Weights of a small transformer language model.
Size: 25 layers, width 192, MLP 512 SwiGLU, 13M parameters.
Architecture: RMSNorm before each block, no biases in attention or MLP, untied embeddings.
Training: a variant of Muon for these matrices, 368M tokens, 5617 steps.
MLP neurons of a small language model. Each row is named by its layer, matrix (gate and up: input weights; down: output weights) and neuron, and shows model dimensions 0-191. Each number is 128 + 24 x the weight over its row's rms, rounded and kept within 0 to 255. Numbers have three digits each. A neuron's up and down rows have the sign that makes its largest values positive.
After each neuron's rows is what it responds to, as a language model described it from the Wikipedia text at the highest values.

L14.gate86:092121148122133130123124091097131130086090134155141110122112138133139100156137146116138159141145114170130119166139113116086115151136126138128129116161111104101124143115099098121111123140154110087164117103138127088162139128147154172129124189092106152164139162146126136124106112120132121114133112106158101062139124162112106134145133149157101135147155144140156151157110151095086139122146160152135140189107130113108121140157146107133128134136115114064147136108126114112122121109210181170155112158168128159091126134167169102132131134153127108121107133110152115143175115145081170152
L14.up86:147102159107127109083148161122151147134100131110142085171131129120109067105115169110145180155140118133143126143156110093090124124134152132115092130120075091131135096147072105093102123145145110087179107148104112154144152135118164187113157141169118149107133145131151099129121134132121141122146152138142117104138171159112129126109152121122067102108134131111123131143132105123094096100162129149144111116125150134114103108163148114146131153122115162117143114082075130128136169123169125118171153097166141134114134124192143103131122180120125104109124114119140119140174135096144118114
L14.down86:097068121114124116136117128115094137138113082142142140127138133090131105148146148142142139124102138152150127156172100114099106115114125137104117112137110110084145112117144083108098109119116105135180151115110140115125190132168152118096126159145073157058092123196116110150137159109156138129157177095134112120126128136097168147179106140102092116149129155084160142124074128148105136118181114162085162119129123119142126158143145129127121141127107155084132102107117154119117127135139107144153139122130112144124112149172164139135132088171121107151128106136137132127142122097128170122
Responds to: Articles and linking words in biographies just before a role, degree or career noun (earned a, served as an, pursued a), plus surname pieces at paragraph starts.

L19.gate112:150105138135134132116128142104127087191094130128118125133135141163132120100063137092131141141117137147157157159164172090125150144124159089132161108110148109135171057151079157139122128158157141185132114126138111139111164146134137144105128137177146108130138146112147108087139093101164123139152123132128127127103131129137124130141127172131099117122185170121144096140144123130132122144140142077133147076103108148069120141097174123128149163109097096113133108135144122131150160150131151158122134099152151151131170133119112131122143131130129163121116110143115170077141092179128140128
L19.up112:131113133123099130101132140128119122137136142168114136147130117098155101131064184096089103130100132130134125117103146119193135153148117091077108131113130165167115101117126139140092099131097085157112170119154119083148128098116110156144105166148088119116158133164145130121138123151155152094106132156095096143134117151136137146149142127133082115160141161087147136147078078102128091078169116125149129140151140136102126122125112127126139138120155142155162108072114111150134141135138074141149117164140129108130121084107106148100173169152105128144115149154118130150166150114126150127
L19.down112:116087133124119097120126094144099122159132097138134086163107136119091109127103158166135117078106157126106182104179183141137143113127115108085160087126110101138130126149132107095115141125122147143119161115171099153092129152102115146110123180187145114089108152136145120117149153125131091124106137147107181137100165119137110126113105144130137151154163140111141084143139071173123100115137143083120133134154157094117114143106104153127135117117127147114143159096106118111146103140146170082138122159173161106140127146100136097132150094131150174146102134160145141129130117122100122115
Responds to: Pieces of multi-token verbs and adjectives at a clause's main predicate, after was, to, or a subject, such as dem-itted, ut-il-ized, del-ay.

L21.gate298:125121078130117132096108088125118167121107145117111135101096101164135132110139118151159110113119144137107113184108083102129147133115137149146151101103126123148099133107080125143105117133107112111100124097103137097130136146097110137166127159153170131140130079099146107131144110082107104133100128153146163102098126113041129106150125152115124099136090118124077152103160128072103141145147154148104158129143144104111155130143119128173161111118144151122149147080139171127122129142149170144104107142179148102133130129149145124112109109155135176118160135106153097104085101104108147098
L21.up298:158148162151125187150139131126138113108130107145142129105147110127127126155123146143131132121159173159112118120096132183133162099138140094107165160114108103097166135155140129127137172147106142113147129129117094174131148123187112148111144125133135111071080134120161144104134089166219163069127125122119134135147097177134115101139125152104126129093151126086166164114138131154138151154140108119132090115125120134111128159113144141096120153110099139106123123153137145128108145176107162097078109126088135105131117144164111123137108147129120112152150134099135134121091117116088094135
L21.down298:147098109151144135124123116152120105154115145132135101156129149125092134141109118127120091172123076142151154109123100140161074135085087141143120121134151134114180132128139151113124131120110112083118092091139116123098117102106155160182144099127184119146127127135147135128118120125121110108158155144131134139125146098137122169118118088155129135130100113097126104137154140117163120128158132150190142146127130130124094105161102151112125102129133144126183132135087094117123129170130140165128113122145132171147174095136100138201133111106125199155174140138088130114197143123130127101
Responds to: The leading digit 1 or 2 of a four-digit year in dates, headings and table cells (2012, 1987–88); occasionally word-start pieces like cons.

L19.gate377:132136139126116143130103185150105170111096134094102124106105173167071110176109086132130092154135135109179104107112154146155150138144128104162141131131117128113094095119152142141141158151088119130155105103082132147085133161120161146132091083159120134100152125136139129133128108150137128116159162144137127090131120153121095180135148148091117144171152135166156107139135139109084182140087150159116107108141125138140110157116114124136147104136143108162107161134108148085131150144115122109122109100136096126098115153156152102152110147110074116144144109116127144099101132119087092093
L19.up377:116090104167140155141129103146184116142061142110101110153149118139118144106164121128081091126161098138183061143133162125120120116131120104113150111112153093167129128157099103118123125102109168140143131172161163127092123137137117100100156072151109140121161126088174123131140137113103148126141151126126165119116150091122148119092124103100167126091112108142102140117116144144129116148090110140147125126124137152116138162067179118117117151108130141118103156129123105125097113125138113126134143136114098160085124089132108152128117153165156123109179133105137106161122117167135175133
L19.down377:164166128153168093138156111143123113103130139103127142154151164159134095118140105138161125130120151149084140146091143111137132120169144164092099145139089151136126118122186109119110101138148108133118121143138123085094104101099087129181171149121133123114118163172115142091127121146114117125125110142111150163117123074141135117147137160095098153147138167106128130154158130128167116166109109123162133178152155157089181124176122104089140163114120113158143139125132140140164132151131110085185158124110133129126151127123144145143151134205112143148126104134134164114135141118103143153
Responds to: Starts and interior pieces of numbers or hyphenated compounds in factual prose, such as 24 km, the decimal point in 5.62, semi-resilient.

L21.gate100:130136139108145121113079086121096141092148144131111156102123149171095076160125136121158186095149115116151108114144091092136137129103137134150109159132097100147089125124113163158123074117130143108158113127167120170153110133108160145086133096090135102142182102172095163130122117129078145105115097143144097144114131131129124139099146165134114152126124122127162112143145142135142120124105156098153096134151107085125130067153132102135174140136101108105113125112173075142134171096143137117140144083105127105093139123131160153103119147101144161148140125102110136123104135149114151143
L21.up100:149139098128119131149139141104150133130107118106095117147096120180130122107166129122119139156103158129097114081138175077130141127110130128139152134133142095140155106161119134134090091089114078110118148132175131124172096128117103132093152110176149135137157098100129189103112146170131153147178103069113069120138131140130158126130135141128146095184132138085128167140105133107141139146101133134092163171121101113130108083143164149128116130182169129095136149114166133102111119142134121114178118156131095124128130083145117135125117132122109123141108118127145152128147088112141124103
L21.down100:068113080146114125115122113174121120132109176138127115159163139159130174142141114147121133120133109148162134113128145137118099100131160118109127117160110180162116133106145103137111134158141174168114146117093138077145147079131083120121115167146097147128133114117169069116069122161121179084107145101103135115127127104103163101138112125164118138135116115097109147126140107111144152125106136142069116133091148094125167119134166161092112128128132121114078109123131136160112088128109158108119133153062171114141119080126129133140134101108136118119128103141129136124126154122155154126
Responds to: Function words just before a main verb: negation after modals (could not, would not, cannot), infinitival to (unable to), and auxiliaries like has, can, do not.

L19.gate430:173136137112114153133151121099118129093135114124182111139112102116103085119109136091134146162161122115159111092152127112125153129166103142134083127114157173147146139108086124126104124128079178117163092131142124116153105127108124108130168098103104127106139116150108094103126189114148124131150161074110144158133102149122128151163138093138133134156093123157119104077142159072183111119132121141117182177142103112124141135142128117113101144116112141106137116080127119145115130147133144098166121142152093141132150140081090130101121090131122147089112150135140150106129108124111076153
L19.up430:123139156102129102143101126083127104155166130155131133099148113130124106087141133160127141143172100132145110146112171144142162126160110099115090098158169154156149156118120136126093168110102105125118074133149119110143126089152140122137161116129144123137113112137132134132097110121151174159088142160154131131143107159106109126141153080121158092127116172153151137146184130105126132126108073162091182120109156107131136132151137110072122125113163132088114136135157164163166146146124154126171152150105142128143120135117135180083137132115141168128092137146132135064132102138128123110
L19.down430:095143136165142125104146085143131144134111132152104126137093096165162099121140160155103120094108122175140153181103122112135130087099129158152147122101120124105115085108114100106169151159146128110159129101152135112115150106100125137154095125170122152108132159153152148163164097126141105138118129132109155093121119118120178132093135104127133157115144132135092119137094129151074148100102145136124124129156099092143128107122110143134189128159137128121141103171128094118110123111134140141128113145166152138067082121130106143178114160094128131141164092102124105154128159084138159070
Responds to: Word pieces inside quoted song, episode or album titles in tracklists and discographies, e.g. Got, If I, Fear His, plus opening quote marks.

L19.gate472:091118154129141172094110091151086116129131120161067119122117095103086122124123125141144117197159145117141122146122121183086122103056135148115139135097149145102117129131123111093133125136165102088122067126123122170108140134065148106122104099131140117105134128118090128101067158100174152153125127106140137119146148149108128132144146100124126142137157109119135125161111114139105167115119116161139085113145152119117083147098130130139126152166157142113118142096138117092105119148106142164124130131123106177132111164140158146091110142155133110117103110148140174149108149144112108131
L19.up472:166135083108133159120077111124099154117136145141082116132121158128153144136131125143166106125122082143113117124176109130092121156131162137115148143091119084126151108132117098105127146083102112106124136118112143164108117140130125148118109153141114074140136138153132128126103102151093102126151114103193160109149159112090105108108154117142101093096127132130149096109158148164114167125032145154133182110150172161139121153079135135163120118129145134106089133141100119106160154100158131115113119123113150139138127075132132146082113146121119144132109123095141088135116148119110120117
L19.down472:143104081110163143132116125139107131145152158123100126126126110140140104142127119127181128100146146143114068122172151105110120140101135070144107142151095093134133124157084112103161148125137099132126154098152107157120130169145125143114162139110168164124158127185130099149104168109140127114104106127116156138107131107102115075171114157122152104125081117120130140154088150123148099090134123103093149144105131152124171057165159165132109132129118096106102112100158095118113168109144138128152118137126129129132129127089151095150150100125130154094139103097154113122117148088086118156
Responds to: First piece of a split number, mostly the 2 of years like 2001 or 2016, also ordinals (2nd, 37th), counts (300, million), and compound-word fragments.

L19.gate23:191077127121145171102071084150160091124132104114133141178127120107102093109146137122111109128157126082161109105152121114149121089137122148094126125132112095122112125158110110155160113158106092111108136137143086154138124169110114154111138150133163117104149104128123113128100112116130128113173148120149143120165161106122146149165104150124099116167133113119167120129120146124099145121113082097130155102141104145184076139116179132110111130142116100078135136117114141131151111110135130127074153160164128171111107106134131112103135147114180132163081156144131140125129095149103110128
L19.up23:080111138093126127092147122115108137091110116134122132121143143147132090147114189070131141080104130115149114118157119140148181139159098131168116120112142147162091110162135119157126123139124100119129148147086112145144179111129154116105120117126138151104096119094141102147143137134118122109160123107127080138110106128098134161118143176115106134172153182125115136080138096097122111110143118099158155124096188159168130100139085158143121112133174113127108148113084132154150130134143138121143170134148080134104109147145152133125115148163082094119152142157122161140120125111093091123
L19.down23:143146106077101086146125118105185127114146133123107134108113146119119173110132169097126149143134125138108139140055105106117120148096148162168140141153151137129140112156105117065110117126134099157087181109124126127097091111146161122126111139073128147127135115161146160080132101153151142152177140140093132167096147148190122119130084122120117129157100112142137113112123106144124159154099158127140155150124139098113137085127103143147111153141129137118103113108128126131119163094162120117199122143136132142145127141162140171139141133089102120101146118121103118094152112150110159156
Responds to: Numbers or determiners opening the object of have/has/had, as in "had two sons", "has two cockpits", "there is no", plus weaker scattered verbs.

L14.gate431:128156102116149119155108113113157083117131127156146098086124177151136141110133118117116085143155138102153170094154084114127102096124137091127135144145119153146097162126139139085148109070139158082103142155139140119141119112191135148071147121151085097135147105136128146147097105138125141185110121131122106118092080119144116150115149111111108139086135164129131132152150118104138124138127136194180121166155135164106120109120184104075111152117111124108132147099126163158138088134127133110102117112122125118153128133121108153090159117142155117114145169129142151154105096123146135122
L14.up431:090124142143122078137138124107176129131152112136162080128164179141154103127135137114172090136157133113169122123167133127134104095105127147143150120149099121119143114129117099081150094131122151100118109146088159110096093151130131156095136131103134115101132106111130125126126123156142136137087145121142089152120143106135123104139138100173131119089129124130089129112139129099120189159140139102137137155116134158155135120166183080147123157123106101112147101088107131125136172138171113168170115205112154138095137168113107170089119131109119128106116136096149135146115128148090119100
L14.down431:119102114155112123142128099142159091096138128120124136130115160134166108114132108157120155096092154072095120141135164117159158116122124118104130111172162106116174144122109115086116105148113158160099118111138125150144146114136137118108134128137128153162128126109098099099164119087142117166136144153130119147124190095159131175150133099136083125124168140094097128127129067079122123096139096107130145152147148127129099145159162095148157122144129121142099108140129100129176184126121102173151149086093155128107119100122108136100145121120066080122152118123125169135140128159104127133
Responds to: Final piece of an adjective or adverb placed before the word it modifies, e.g. month-l|ong, thorough|ly, inten|se, plus commas or "and" between stacked modifiers.

L21.gate152:132108119126125118118143111110131100127160143116120086111143146094105143135095131090155147141154120165137166131106134125149120092103110090137114112126154114134155153146096099098152116139181124132143108113165101095110162155147134099130123160124114113104138124103141135101157121099168133078140163111155149148129133142138140132150105145158109131119131108128195143165123115116075122155129156112124144071110125086082113114147087129135147117081077127187130116141124126083104177116155139141118100125131165090127121168103143087121106147077139130146082133104123171123124164124089152140
L21.up152:165141147132099153079092112115140128125131144098155176161086114096140124178084143115144107131124146157153114111121143164092142170132119104146127134121125109164157108128109121134119151130135121165167133141116060153118158106136128120143097184136165137133102156115140110079136108099143087165102110130156139110135145136082139118142132124192109141130139105114088108127118118129108081102132128164135129099065168145094138141088119160154175104107149127111157093133107146111112102165114143077120109142147132105131115114133102106122113117152116152145156136144137168136107128172117135126
L21.down152:101074190183097117127138118149121099116149118193103100118121141111161146113150126153101118122139126128144093153102151143116124119137136156137099142131152138164126118110093144114135114099131137136139117152106091145049147155156083130141109105134100127135091122142130138128127114092148135121125161141089123121099129156119135140115110146120124159125143146108143159134157142120150148109142150114181147169125116145128152100154121109138124145146134103167117155119189110107155110125187144139116125148168127098121144147073153105194116082105101100154169125136103136118116173111125102163
Responds to: Inner word pieces of long split words (dem-ol-ition, ret-ro-actively, pre-m-ises), plus past participles and predicates right after was/were/never (established, received, built).

L21.gate226:181096157126144143130125126133121113113128110115150123101181122110124101151104136103098117098130134155105107118141090088151124155112108096125159088164140124176138137136150151121113124171107117122126125184125097141165142116146152118124172131131105145126143112119136116141111174124148100152133138142134139127147115134141094105119120147172128087138145132157134156160095129089179124091151127167095135110103135131134146100096116090089099139130153121162138166095147145112117136099120179122128139171103159105067183175148140142089104171140158167185129135151130124105113137158110146130
L21.up226:139126122092160136123150183143085129123141146159147155144126148106113134132154164095102139171124118092143136096117167143109159133109114111146130140159103132176161143096131190115141080084163143116184154097133131119139110129148136141087168103112107133134111133128123115155105128162135160135140134163119104125099116139126113165135107144123099124160097131131137165112098156122145130143104102090130148152135119113110112057129181116128104129153145163115120162104125144168150083115139111105118154112079154139062123120107137148149123112174093111103166142164115134123123120146163147137
L21.down226:086148146094142166125098159146180121106128158154115171086082093131115108109108103120130131119152134089074093114127149127125098148149126156146127115081139129124148107139146112141097128121167134124159131141152124131150136134129129137114162121144117124146139158131138146136127121089146161159151100116125109130141158171140115121090151137122158131129105120120120100124111129065093100108130131143129117168162121119144148151152161098121147131156111104119176124110142144148137128145108167073107146130048168139151141151127163116169146125115135161089106113132179164096148177120182129112
Responds to: Word pieces and short words near the start of titles or names in lists and track listings, e.g. Hold, Shoot(ing), Make It Plain.

L19.gate268:100138096149101151155132184119115118123141116142134135147135116110124150127156121100142129120129105117092156133136117136135123158081094145136140104145186159094145114093132158146110141173155164149140100132114130146188165152109124140136133158122113147125153149109162072095113125133133175139113127157151130116147145104106146159154136112154104093116113125066164099134143142134164184132119094130144123122154188115108117096141121186138143091123131132090111137131115131129130118139149145132130119152132116136104159143097147123134130065137139170189134098150130118141094087146182154153
L19.up268:163107152103074115163142130128147107127154111156131093104124118112186149153126140133162136126142123136077097160158158084120162114115142183166140098119088150121119187136140093097149102097127120162147130158072124099122107128082151145154118122141167148139135128120120139140164102134090100132100121107108124076133146124089134088129139103130114099120096138116141139129138099142122097147129154092133143127124132147067144127135154101131139166125094146161070150147119136102137123136098105176151134129153164133133146066145090135124113132137129082110112119139135143156109128140122137097
L19.down268:106108091143162160113081125148075165162120103050151136101181132105100116103115146125140115131116115132105153109108115124147131135086126128150112123122161102133114121147157105133132109146130159139155134103148125146129135160153107127124140113122111116120101157137100130144205162149158118121124115161092142160142115128163085131143084166153109132147149118089119131119119148121149136148155104129135098157145150089139120121133149163137061150165144091102156133166132118100124118121159151108076139154100135123140133132158120113163124138164147179156125161091112157105130122087166129142
Responds to: Final word pieces of personal or place names in tables and lists, and the separator after them, such as Tuck-er |, Mug-un-ghwa, Gang Thug then a line break.